config.toml
intermediate_size = 512
norm = "rmsnorm"
norm_place = "pre"
attn_scale = 0.102
learning_rate = 0.00254
beta1 = 0.9
MLP neurons of a small language model. Each row is named by its layer, matrix (gate and up: input weights) and neuron, and shows model dimensions 32-159. Each number is 128 + 24 x the weight over its row's rms, rounded and kept within 0 to 255. Numbers have three digits each. A neuron's up and down rows have the sign that makes its largest values positive.
After each neuron's rows, "fires on" lists the tokens most often at its 100 highest values on Wikipedia text that the model never trained on; "fires after" lists the tokens most often just before its 100 highest values on Wikipedia text that the model never trained on.

L2.gate329:131147113114104141084150098136135128112102158049128144140134130128129117171095112141122148114081090126115122171112119103113153117153132156143113135143161149135081123135151094154141131159148089128094166170098112121118076129154138119117157109121130140133096115096127127180142132128113150109172146174090131155167088142155136142131122126121151121118100136160109154144071117136107136093137
L2.up329:153134132137105109110174133125117108125138179122095152169138166158091101132105125104120139118127093140149117112123120101132112102134152145093151110097107194110164109135141155138100154143123108125108076123138094120109117126146135147151091099079138126076144112142154101101128137105139141144107133149153144132111148053169094110172090125136132146105158111124106120144121111137153147074171
fires on: "ram", "per", "p", "ul", "ass", "ib"
fires after: "op", "g", " p", "h", " O", " t"

L6.gate23:101143129132122128102149127083180143098101148124105116133112122115129137131074142172102083116157121120136139151136120123093163143156102124165119112156122105131112122165117125134123121144135150142184155133075146122156108144125102135119126122137125092123166097153149088108151137150133073153093143176146089124123104136147104150149169074176116153119137124117147122142126116114150142159109
L6.up23:105130131129126112118147156169162128102147141131113124119117136118143144113100172129107130138155117111133121137077116144155104121126139158103098183161129082119110136140135159149125142122139158122121179101144116124106141093115133097109089115075131138128150109138179092152182107145158080114167134086140115107113103112134083086108128112102099104176128160118152144156133121147133127149128
fires on: "ra", "oot", "ir", "eng", "ire"
fires after: " f", " a", " st", "f", " g", " cont"

L8.gate151:105105127133125126138182147115116114130118151135093133137152134155147170113116125127115141079145117125075113113120137113124137134154117134083104137096117069105111143141108111131170190072123126115112145140103134115129066158144105147144119095179095148137138132177145134110076112109121123164158179130131143131143120112154109145146164111117119128106122149156099114093124117139137168135122
L8.up151:104141089126105104111122116134131158119096162117132136125152089176158145158106120130082133158083142141126125123113145157151122129141127132127122128149122114099167110114140151104159114086110122121150123096107142069096143133141033112157139110136117083086122135197107121128125105145103124122128117137165096151125122098130140104084142156159129117134124158134107102113111145145123153124122
fires on: ".", "ur", "c"
fires after: " c", " C", " E", " e", "c"

L6.gate37:124142115131115132170106092119123129129109163107060089147113113171108119102148135140100177153132136098117118190156153139145141123132139123140137172107117095125108143119100146115153139115127171103105150124134110117161134150080128121145111114118112124102136137179145120139124113111119075143092117159142088136150129083103134194148166116122121114109134143155161138124122125090126164132099
L6.up37:123163118147118088120127103093131142126129166142119108173136090158112172123160105125157141131095136157126135190132155175098132142086134105140112153151124120099101099135127109118137122106183104110108153143119102103129127141146137157141129124116144118126075145108146081103117139133078132126130092114119162140130119105147120080137142149137117103140103128151141161166101119147103131158179
fires on: "c", "u", " bu", "ip", "and"
fires after: " c", "ang", " dis", "ic", " C"

L2.gate49:123123113149151111111170111132168160142106148131160108093190141102143098153126183130157158106127143098081160116090134076118127142155118134113157133147149099119127129142131122170139147109141113137173123129140136104097078136100183134170103128146126109119148134112119103149121144100134138133143081108092150124141154115102075125101134182112114111126103085127100189133109122152111128075145
L2.up49:120085130109149143118173128149154154106154104136157143111116147133186127121114138110122171128154145127183192120109121140157113131116139106072146127139110143108154129119115112144143094108145117154189124069111111128106128115121118096134135152145133137105118175148105098127140097121159090127140146128095085110128131150128140137127077128172091135130153106138146178093119133111128162112134
fires on: "ay", "es", "ow", "ers", "ist", "en"
fires after: " p", " m", " w", "il", "ic"

L6.gate44:133164087148156151102138124131149143119104138138141163112148153133151119123130141119123137134112138106119098121150117135092105134117112124101118136112077144098164119130124150156095094122150088099153094136126126130131149185133150116099121110125154066106108117150146147114141099129121128100129121141082135089119166106123068136108110132111152176123109122132128139159134127130123150098145
L6.up44:082161134122094129111107153134098158134075153138106155152140117113074134124116082107119144147144123115059084102160120148135139136148178152135135130140115129103109098112136131129114165116134114175115137140174160096131112122105104163093152125110118148103083121157104147129146124125156125116143124119128146118147135094184098168096124102118103108119160152145130149136128152140107102130158
fires on: "ar", "ur", "ul", "ost", "ill", "1"
fires after: " m", " B", " p", " t", ","

L6.gate325:133106109085144111096138101140114113078110152134104119130138159148098115146137107108118118124128123123133125106137142159117133110133109132168087188129097112119123163076154145119091111113101167117141084087103105161128132112140085115123092104130110112147181146101117098142151130130116143130136157180132105137145151112154109125101194133124121121109127138129092157134168147136092109153150
L6.up325:144126135098150155120160081199101107098146143134121103129146122137093162099110199133132122112103075147108120114102144141117092131090152100088114153126154121120142098119146127128158125097114133130090114117105126161113141133140114129136118094068126158129156089128136114140183135124132124149138104140111160147145105126128139126118147130174160104111176139101114136127184130106132133135143
fires on: "as", "is", "os", "ac", "ap"
fires after: " L", " P", "ou", " p", " v", "r"

L8.gate492:139138124132111071123125139120100152145124127138141132079139158148118099130096127099105132114114105150111163138137172119178128101132126149159155186130142096123119123126169142182123118120131099089158129125145170145093108139109143126132099145136114099121102097097123134139141124117162128100129142149118136104135175133164125127132150179144145158096137170124146156126163139116155151163108
L8.up492:117121162127120133106175118096126127137121134108119130129122100153142133126143099097140126119123121137122159187101126111149130090101143189135127103112153143125150116191161128154115149083099116111124128116121148173103095114105146111096117105124143120139096102109141149143180163129097160112144107164064155102097157099092079165163146119118152146151113106131122133130116146102090135090146
fires on: "is", "ed", "op", "ic", "ar"
fires after: " p", " Th", "x", "all", "h", " P"

L6.gate430:105124086137102093110117081098109138123084152132105127121112112109100147077083083113114127161112132099120117201101139104138167149156114163137138137155130131133119136144105128110124138141112091141133092166130093148138123167077100160163151095142133098113128119113092107120126100166144127102118128116134121161116121153139174113135156194153098132108141113159101113081117106088143121158144
L6.up430:096126106118124098140093113126132138132119124109124158137142105083101065086138110136129113157122098115107128124148132136139117115127156161126140111122152144120114119116175141153139162115150121152145128171102103105170119117129146090156163110118161112085136131099129133173094117152112192135095162145137123119138098144143144142142128182132115134136134143154073133117181086122099099147131
fires on: "am", " to", "m", " J", "p", "el"
fires after: " c", " C", "ing", " D", "-", " d"

L2.gate401:163121106114140102112136127165105130101119128103096091152194117144137150119124166135111136155102134126124091162133132111121133144088178148110149135132156119099119147140126133156116119158140086132095115160104109098129138114137126109108137087083159099130144096106079108094122171131097120114114121147118120144066131121131118154099155166162126118112088138161110127106151102142122098150145
L2.up401:125145160172134135176124103127123157156104140127157144106132134116124117176139137136138138138123139155095086144137087104123097142106127112146121100116116144146112124130124128112120133132151138152124070118115111118107162153187123138156140116092102088124110102096118142152161120135140081119123113127139139103135127142111171094127120093133132164156121149103149144122168111106152116176116
fires on: "m", "n", "am", "ram", "im"
fires after: " the", " a", " K", "g", "n"

L7.gate398:149098136115074118091135110137153130127114185116119144136147123208097094137102110129080146117150096174108121169124138097134107152147140116106117172108122113142147101162151122166102112135114158151150145164122102148141146133152109102160129143131117132138123090108143101115095127152115106133153097150097122145136111120134108154112180098153122116147098117143133148099150094141169145157126
L7.up398:115094126159150169131159127131076134128119090163118131147145141127102132131112145128137150083144092148150140102160133140131096131106123068153130117086096103089132113121122115127079099156119134151106094128075139126110105115161111090107112122138123135107130138145116071088094098154131114086119125099091129085120152124134120195119108132156088156108103134145155174132121130119154127165081
fires on: "eat", "t", "ut", "amil", "ri", "at"
fires after: " f", " F", "f", "per"

L7.gate411:050178132101130133147123114109106090111111143159123127178116110108099146104128115117101114122123141140137144125146130159109159115119090090125101079083126160127166116104098103155105120136084114115110155125171135172202103149128100131103094117170160123134116146101087079138116154095116131137146104173132145125116151137133105120120120100121129168121125093138134121145144153156159116110133
L7.up411:161136105086139105147151139129138116154167136115145117105131077115140106122140130143154122136144083120113173097156148182133124134142159128113113086147096137155142154174128145096119120132083132132133136065113116160112106154108131158138163105143106121126173164145161145081148153131146150121147146124145128128113172170150139135127140129136134122170135127159116140122150102130114078113132
fires on: "ir", "oin", "le", "re", "l", "are"
fires after: " comp", " app", " th", "p", "v"

L7.gate47:134122131136151108124114150145157179119098120115168145110135123102091162124107147117138141110114148147128128149166125088138130160099087164178161131120109113080124128146147132148135162180137137145097129129113141162124137111121134133104160127112144119158126113176149125086100117060132102127097171095139145135128104090123118141120132135102099110119120100146146121146126117167143104111144
L7.up47:139129165081141162104129124121118110145117105120115117142086110108087108128135128165114134116136146164131088115161078148110106102147126137120137139122082141125085142103163117132166111141111155108124148110104157101103132096165177151116151123096096142118151147100131103122128154124194135156136134123125146114145125192136179172115067137092138119087123122122100105117133128135124122097094
fires on: " |"
fires after: " ", "2", "5", "4", "1"

L7.gate355:156111132128159134131096139156102143158121152156146098137127151119151113136092120131128128093122157129140178115123150098121128137104125078153106110130080119117122149119162118177108088124145124090110167106135127133126130133110126119108108123108102097104096169085115134155096100096106127134152170129082111145129115123143161179115104138165154122147113134171131173108088132078137146121143
L7.up355:132122157087166146129139154117101161117149127123112170116150155132134114093158135136114158122121125165129108139118134082107146117133182124107143091153144127138122083130110166077142120117095109111124148114094125132107092143109145150161179111149071136086139178108106121107142144112160143101145148123126100071077156133159104109172111104113144148135135150131172141106119137147152126098136
fires on: "th", "d", "0", "7", "4", "8"
fires after: "1", "0", "2", "6", "9", "5"

L6.gate264:109095065109091122114150121118120134078094137093086135100117103152106109129108083124109168167120131118099105167123130139130150113141103165117148146112095138108136124107132127116129123094101135156146155110109096152118135116134138153114120071123100089085134154138092139150128116141133137083099134161144102118130146113155099107112108145123148127094130141163101176134093077108118112122115
L6.up264:144117125134096152129137092146118168135138132121157067128129126170151084109119133094150142112131149112121160148116139114103100119101125162128143114116139118131170104124106129119108148134132119145107152088115101132082139141157102098104120111096127140164113132108123113125148118158096103131103098152136117141123160119121101077152161130189152129095150162133126136115106144113156107136108
fires on: "our", "ers", "op", "erv", "per", "ul"
fires after: " C", " P", "es", " v", " c"

L2.gate371:172145136118107116106141134124104106152116161114113058119194145127136108141119135127068132105094149116144124113154106137109169149106138139140116152151151107112118152119150132116122154119164157136168121132150135106124139145109100133106072094108123106112162140184150151143134115134094132134134134139096125179119156123131107156088146101112080097125128108146070164108134116158182117110119
L2.up371:096159132131148112182118116106146171158078113117114106144121105153114115125118132106103102128093088159113085102117151122144147139140122120116116107088152140125140131093150149064093125114132154129130114116104113117125151182108069116125092117150153078134114150170089140124125117151094136137123107112150159125136102157154146152120143131172102118108148090130107116132146147152139132137125
fires on: "her", "ong", "n", "ess", "im", "ber"
fires after: " l", "ar", " Al", " L", "ort", "at"

L6.gate491:162162159144140145157137141111118135156122146085151117171154142125132125111112159128143138087172084155152117086132156136155092146111105128161171159118134113092127158134131114158101135153131134116092127096131090146141135147136160116107165099113192134119147114082112128117097099164108117128145138139148139127110147090121112174172114122132179120152105114136126152106164119177155159092119
L6.up491:148082155119115102058121159144091130117098148142098104158137164138131146135126099142164140109114157121103126113148149175145096149088166103107115145138116106129160106173129175130136156104138096171166143157103126129156129132090143139170149133126113150120122116122113096128111113098087152076162132103133144137132134120123120145136116092154148127079120113122132101126098142148143135163089
fires on: ".", ","
fires after: "1", "9", "4", "6", "5", "0"

L7.gate99:144154093096109093128105104122126135100093110124122124139085117122102132118100088149119136120110086114111153141166154090150147107103136107094126135131125103120118156137116149126164193121108118108164120090180090163139102124092086136097117092124126112124107104099098109141159150143082122129100160152131124138131130122128130159087171185147134157083135129180151112117119136104150126163159
L7.up99:078134088123132125143144154127158105155118150131117122108107144133120136138134118135135166151152125113166155149125112125139144085072094158124139136111101172138092138120116155114157144142125125111141101137131064143106109116150109126091105123139164120119123102122162109154138157134097166158164130122101076164121135139089142129112176134138127127129115122079186107142134147144130164110137
fires on: "=", "k", "-", "m", " h", "t"
fires after: "\n\n", " s", " S", " h", "s", "==\n"

L2.gate103:120135094092108116096151072167094147098130156173148118147100114065111137116119128122126157132167100119148154113130145068123168108127088176121130164141145075149139136118094127173127098138100075139161107106138151165115096148115151082123117120104141101118147171170133090157110122148081139170152144154165132117145158131187132123113146133141117141096112126136111148153145137115149107093144
L2.up103:130120133113159100119167166106117160138126135098120119099154151138108136094092131082118110104134144088126134126125137140191149083128169123136122100148101109133130139136120118101088111145080144137118118077145125110074108109139124129130115106128131110125135159098165088152138089178147108117156183107085136155125123124140134116106125149125097085109171130113155148131109120124147168129121
fires on: "ow", "are", "ay"
fires after: " sh", " p", " P", " Pl", "P", " W"

L7.gate301:144081111114137114093157090124106088147139175121148154186146180151085098151126122107111156135114105105133131138141127135108077138155123101136140132140097072170136124121102105082102168122136176134099144133148089110134153129102108074178120134109116105150133133110112113125111135109157123108119165104103141104163104115136129147133137123161108154115135121143132163140148109125180104118113
L7.up301:165128153091146139113111126136141170135173109112120156147137104122141100133095136163147125122132105109144084120122138142128069173095144066115153096132164116092179154127129099117109098106139156102184133110086109115130135099127138145125151139176110141109135130172124097114152086160138120150145131108094108130129136157096111104098140159165138145147132140150159131121074167090141139127087
fires on: "eat", " stud", "amil", "ad", "ct"
fires after: " f", "f", "ru", " r", " gr"

L6.gate249:137116144078123119114097119162116123148111136175132142114148129167099153122100103150129166141088124116057093147138140097146100140142135138153096148119122116157082118110142134170132138179127126127124130136193132120153136146096144108095109147127146066144123133172106136113104118109077153149124151127128145159148154118109117115152183142164125140160112137131113118132126161152151087136143
L6.up249:158166133169163156149125127159161104135128087129187116089116139097129143129178138136096133083108149082084120118111119114146134120159105137126109143083092134123116146085135112165099179137187095137099084187113161166132152131130142136138095113091103096125151124144161147110107131154175132126147133062124135133108094162124098133157139150126138092104133124103076144139134105181131147118166
fires on: "m", "l", "th", "ud", "ch", "v"
fires after: " a", "u", "t", " A", "h"

L8.gate17:137137129125117145121124126132094131116136160137121137141105076160161160126113185112110165166117095106070116148138154136116165156101135134108117138161127093151166127180065122132102101140164132145131121096145078126129147111104132129129153111101141079097124130136133099130101140177126128124141124134155101165162135138139122137167157103125120155144114138136118147100168095133094093127130
L8.up17:115124101136078131109120124146131137117155104148115137151174160124130129162094136126123120140142101095115130080121125162131110148115140152101082111143115123147123132087098123166110106131144095165140090165093145138153181136164140138133161119126163157107102128145103151111166091125159155156133185152136082132120098162093141116133147127153139122145105149134092136101147126143151150165151
fires on: "ar", "am", "h", "m", "l", "el"
fires after: " H", " Sh", " A", " he", " c"

L7.gate26:131124139138103167148148117155103125107148168109135136083122158138196128120086158080116168129096141134139138147101077138108156117127160158138148122115129128215128093107121118101139183136137134124132129095112143132154130149148092107151123110134149140118101146146124138121131083128107141110151122152148160112111176172117125097148130113146116081144129101131113156157112124150133137145108
L7.up26:100160086133117156131112116126105119118155128137117108099105160140162118137098168139125168138127132126122121145096118150161135146130117109108116116154125099129151151112109138133163100120151106185160140119100119153148157160125144137085104143108152155141101144136115119130123057140133124114159144156118152106126146122146135107154118113106087099147160123126157124145103099142120149131102
fires on: "ab", "um", "ater", "on", " serv", "b"
fires after: " h", " l", " L", " H", " ne", "igh"

L6.gate265:105143104105095098160146122147142151121164125167151149121143105132114164095134084112107106139124159103103102171170109097108146150121095135096144137132160142115187133118109136140125105142100125128090167110125088153160150130084101134125117084111088127078108189096127106109113148121110111165128121144170119139146108112106129139141144137113090150137113146170138125122135092145132110163136
L6.up265:127129136079157082104125133124112161063125142131086117163154120116109156151140098152123173157132149161129120099111149157132128111139132113133125107112126112130144145124091151122113096120083107153144108133121149106102140110097141169099112105140053190120118125137066129128167130147176108109102171124135094076130098127157121142116095115077160111126093111152098127121147100141130096124103
fires on: "le", "it", "ir", "e", "ent"
fires after: "c", " comp", " V", "p", "op", " v"

L2.gate390:127140105140107173080118118150162133106111164118150104111106143071107149116113175120127175156089129124157083167118113153177135075115139146125157111145147198107086129100144151153128142105124097116116114097122130133117125120121085135128079113127131098131129105162126118159136119110127124127146117149076128140144110152135176123089141168139136112108132149131162128145136060163136136095130
L2.up390:111111124138138110143102106079112120120103118144102143130134092164147173120126146166082106163106085126098141116113103113139074145119152117160152103118149101168109139167137139109136167136152115135150118126133131187124125126117081136120139124094148083144111108119096103096139193093154101143113100081118118118097096162140114106094113108146107118131126117134109158126173130124109116087125
fires on: "m"
fires after: " a", " the", " re", " S", " s", " A"

L6.gate72:115157115103103127139190113136150140093130117080139124120110113118179148165158126158112117087142120142090124158128125148095128153141119088106127124127118149112149139132105156087137168150132101106122148159155146156192078160156093119131146155136133150110109170111112112138139113167116135116093112162099127122138137137159113133135136117122108127101136096124150142132130160126131172123155
L6.up72:110156102107145134099118149090129155113131100130157126159141143101142122134115159145135114130158141089109155120147095144154104122126131125150130115111111110118153155135089137163114175105156159145135136156094188115152129157063126150108155102117137154128127112132140119158118169141144110203107149103135127102148156127133133126077115146180137109105142135157123114118122125141157146125108
fires on: "ial", "ual", "al", "ublic", "nt"
fires after: "c", "ip", " p", "ent", " spec", " f"

L6.gate164:136142112123127114107119138147127115135141136091143136162173141150163188109121120154125134119074163142135136109122155121125162132144122090092131123126145146113129117092092157152145135152133120162107129169096129137111118165150116159105130128094142081112122127126097135156127163088159110098141126176111129142121136079183081135125143117157138125128100124115151154084102115117159131154141
L6.up164:144183140094109163121112119091133138117150117107155181125146134123138124132095175167097147136131112138167136113138115168142152164148178111109169083139122134115097142101106164178114142139162134129127125100082122131135156100129128116107162139143147154089163107094127138149154175119165148125159086155125140102099087099153099116170096100185133117141083110141159117167144128154134151105132
fires on: "0", "un", "7", "y"
fires after: "9", "0", " r", "′", "_", "a"

L8.gate340:124119133113132128132122153134100156084075158109109125162158161125111146137139138096119156127131123149060078151120169129097112114132121137132140151136130130134116134117155134107112159144136130122137116147168076114114115167182126156119139137134104101170140105127100113115136149140132073095143090140098092146148182094167137126113137118107076142163095079145121143146123133096141143156157
L8.up340:134104138151129126176126105118124126115090121072118136131143123134145119116124136052135139120101116113154117174128099130118083098132099132151123108137122113160097093139110142084115132152102110116160112098153179108124136120084126166156143079117125139111179156137171127113171130095111097124118164104158154103156162161133164115150144109132127136145151132138128112096144130161140079139101
fires on: "2", "t", "ter", "-", "le", "re"
fires after: " in", "c", "–", " ", " col", ")\n"

L6.gate182:121130183125121138141151121154099096095146120102153167109089135138137121114097107120103123136139117117165139161149120145136140145127082086179101174152135141141095113140131075159169130109094093142147179123144114115111117127137145162097153138129137107104087161057096082166146097090133129139173131124099124145134130175127110152116113147107120136090097126130147157153129142124137139115094
L6.up182:187131085125137137098130080135133115122170095141111082126147142141099105113149114179136114126086103131100135093153097128176089071145151101128107119129165120113128136183157099140136092121121075131083124129114122140128123149174132155111133129073140152104117084142123117216129105106140119128157098096149134123138165116153093113160134133134153129138122123110139122134133119122105093076139
fires on: "op", "ic", "g", "ap"
fires after: " p", "p", " P", " be"

L2.gate151:108158093110108175134205149163173142118153129126121138110115114120135154090137146195123159116152131115125141153100125101160130105112127115103077135126129061100145154138116112156150122116125138155132119124107120123106160139129118129130103120099097090132176116170171126127101153107123130154120182127129109106122093160154127147132139138103106156106111083109161104153107172115123115102096
L2.up151:164101090166122116144144154121110173119136156151110132136108118165130171121128139100147136124144145143100158068144142163148137133132147115127143119121185133132154111135145144138078136119067119165093123130108081110132096134187123121099164113152107109101139121103117124135122102155126136117174149116122083104132131124108130110090104127117100103151138132159169132088131111130112162177123
fires on: "al", "e", "il", "are", "ent"
fires after: " K", " P", " Co", " sh", " f"

L8.gate434:105154084153142162129082111147176113132133102143129114172122159108121135079145157115118142127116160155144090142179179102158141101140118127164098154160097118106115112135070073171167164078106162144139096092145107151127160127102121132121137082126102124096097117155113119140071137139143132115122131128131143141148089110134113142126111126120086120153092117096159144127110121178177140123128
L8.up434:138135084127135157122116125111151098108074090117087091150161131123146128162147104142147119108142132136131151136124114165165086142120195139122116107151118129100141177122125164085187148152111123075136123148107139126128114129101132147149144125150110155094179101108097159145108120161136145137143139125134110112100166137131104119153114138151124108077141107124156105158159099138107141126108
fires on: ","
fires after: "5", "4", "7", "1", "8", "6"

L7.gate127:130139132137131106113144135162096107137082138095139079106144182141121154076129151122156156099115171101136129103125144111126107120114126132163076106108129118132145131132101122167137159087149062113128144138116112073175096129162149124182158138148139085134121145132133133109124151094129166115144137140098135130122136131192095159156144172100122139131084089119114107115135146094094137142085
L7.up127:158087104139116139158119070140156113132109167155156141144172127133044124142132100142151104136116142125082138093156133142171122088101125133125160121126111120123104157120142134091118132143128138111119121086103152093116151130109103143063131151110134120115127100156121115166161102134134097112137124120136126106126127092121127150091146102163125196130130106132161111149132144082122126104089
fires on: "ur", "our", ".", "ran"
fires after: " T", " t", " B", " b"

L2.gate415:131162120107089117181144153108117119121121108080154099112142119093116122114154108135110131126157137159159110110120157104118092149146137098113097136149120125148158153107133107100176141151106091154179097092140159123109107148115132106110138120090109079121098106167116146124094126112108109117139155123143102115157113106172089165096163177100128165083134122150090104133133156139152159097157
L2.up415:114092102147114153103157158154152143120173149134168145155183115158135146115140125180121137093124120165115125149131101106147138123165126140129125133136112135073104107118138154131150123156087122151068116153164151141135096096130144108129168135130108114128161103138144132147151145119118116158172123140168150112111128099113163089111160110101143177136114136088166120148161119134137156101125
fires on: "rib", "re", "ab", "ation", "al", "og"
fires after: "st", " t", "em", "at", "ist", "am"

L2.gate422:114153120123168123114118122152114160116107149150134132141125141125094128104171136151124111096139150040113121113116133116156118151107105119140121172099105111098139134096114102120134138151146114151161136124133111121168133113091106112132117169097174139119138185152158113132149161101080127110143130129123151160116152117125087114117188141089141131114070109124087131120167132133149119098107
L2.up422:122125137111107192132115134159158122157065164138118128172137107110118128119109122141108134134106166106094131182122162122097134167176116118149112119138151116144120086123123161134138101103110139095130094087163131129148118172129133133065153176101119127145122129165119108100130092099078112120111105144095088118170186099127130135144150106148124156139111121143112072150168146112140134143158
fires on: "re", "ro", "at", "y", "ct", "or"
fires after: " d", " g", " D", "ire", " N", " m"

L2.gate213:108135160101100128103136119149105159039099107147140136105154107166090086172119120117081133118172139120127143116136152122126128110090132142137085131151105141097084134177119105153128126121155104138133140091137151108157133101136128114092117156155098107124163133094152093140098118112135127119148117130131123138155170166163154153112062186130089136128105143149152152102137090153148149114152
L2.up213:144152118117152153148182102125127150088146170100142116151138092095123171148099156132130114108121148138150140154141096160125126111124177149131145117187173072133159129166138125141096129178134136139113108165122194083098150117155164111125126096149101099105140130101126111145135166136137170121186167119102135148112102119112124119107135107126129117128149146110101169134127102117142171120153
fires on: " over", "ort", "ark", "ix", "are", "ay"
fires after: " P", " p", " s", "e", "P"

L6.gate172:117100098123088153118165081132166139089132138128124119105168104132097128112112093147073093124106140116151129131145134146089122121151113135107164119126115101103143112092136131119139124114136138085109134141131134116146128153148133132136157123114121110135113130131119141121137105116081136140104148171146116123160135132106138129173118144116130170150126133128118130088106086124120159131140
L6.up172:088108128135134138162169129147119117143116142110153155116186126097075147140155139151130161140162116060134132096144124145146133111135140127152160100202088107092106162107093106141114153094101111135166123121126141161106115166162093101116097094155129123159143131171095124131145110116116136101131145144154100181102133086126178134098144151132148144100110125087146089143113146121117159175142
fires on: "ur", "or", "it", "ot", "op", "at"
fires after: " c", " C", " T", "C"

L8.gate272:191166145149172166110118122137163081136127134142138140122098149149136119124126109138129183071127149108125123116118161088106188089125117102120117123156125126134110126119092151106150146140152139117112136127105153084170120157109104112120156104120123127080111125129137126171118095159047105123112109146135153138173145114144151138174111180100132147140155161158115081122143124149152129116155
L8.up272:136090124125151145100152085138140131141114143117160135126100125140152101078091122116113145150090119127119137151139092112116137144111131201125107181138164074146154110114122102142121082128077121114132158126135121101128141124133144138143122138089166090077117133096131144138128168072117134172102094137144108108165187110162165123133140103113165121146114113109111095153113108148133097098151
fires on: "l", " Bl", "p"
fires after: " b", "t", "it", "b", "op", " g"

L6.gate276:089116119116102145165149154126140132100137128103137092116143114130104119111107091124113177139160158097131147129163169163108153139183158150153131103132129133121087166134132103143157150077113106088131102084133123106105102127149117139124166122171112104128131132153102125167123114098154083084153148163129142148156142108147169141146081150152140144147134145167153112135127122115100137142127
L6.up276:094126135112113157158140127122145116114122128113105120077168131140121122129152148085124163104103138114151096140148075167132107145167152149075149116135134120128103110084167130126130113121090092120137105091138095104151090140147075137087136141138159123143171159133081112145128161115111132123171135173139101134126150132106130135189149115120195140152103114125128129145095104112111160137125
fires on: "ac", "ot", "op", "ic", "or", "amp"
fires after: "p", " C", " c", "pl", " P", "l"

L6.gate136:130144120093118158131146109124126108094160161106133128135136109112163106069085104091139153144096109113083122132067104122130129123113131123056115127135124106132116128084089112133138129111133107116075159118169089139101106146126133113093130158122134125102135110151090099158095107137152103144101144167158117139144096103144130184087133112127110162094104112159142147108123094093147106132132
L6.up136:130083127114100128161136119112137148134114124079129148145108126116093185070125149096136127110117126119147170127163101114142141063181124125112150109128158142075120129127102109114128161141144170131134136136144156152102126135079102119153097127177114118106144085108105089108151074110118114127152107106133087141094142133154151113142100166167111158106079121117192128120103083115139136130144
fires on: "ow", "d", "ap", "ord", "et", "k"
fires after: " p", "p", " P", " Or", " "

L2.gate182:135155149119139121169098082153173161144144127127178125129119183164151158086109137135097124160126170166129115123093116147125159164136139100112125143151104104128141134120128093144135133155126159132121128082073096079096185139178125127128104157132144108132110126168126100140139140097114082109150095141107076130110145173104125143116123107163137135175114137110132153143168120142129091120138
L2.up182:148168095183137136118136180127113139130138108148106132099125103121117126098151117172155134139119109148161137125114179131119087119095181165118134126100167141139133131145153153133148153119115095079177148143128146139140098122160139158096121130093137124148146109158131118154124109110100136151141131121116112148099140120139180168115117128107143073114067123117138116163102120167124115110142
fires on: "ong", "a", "it", "oun", "y", "i"
fires after: "n", " al", " are", " K", " s", "ch"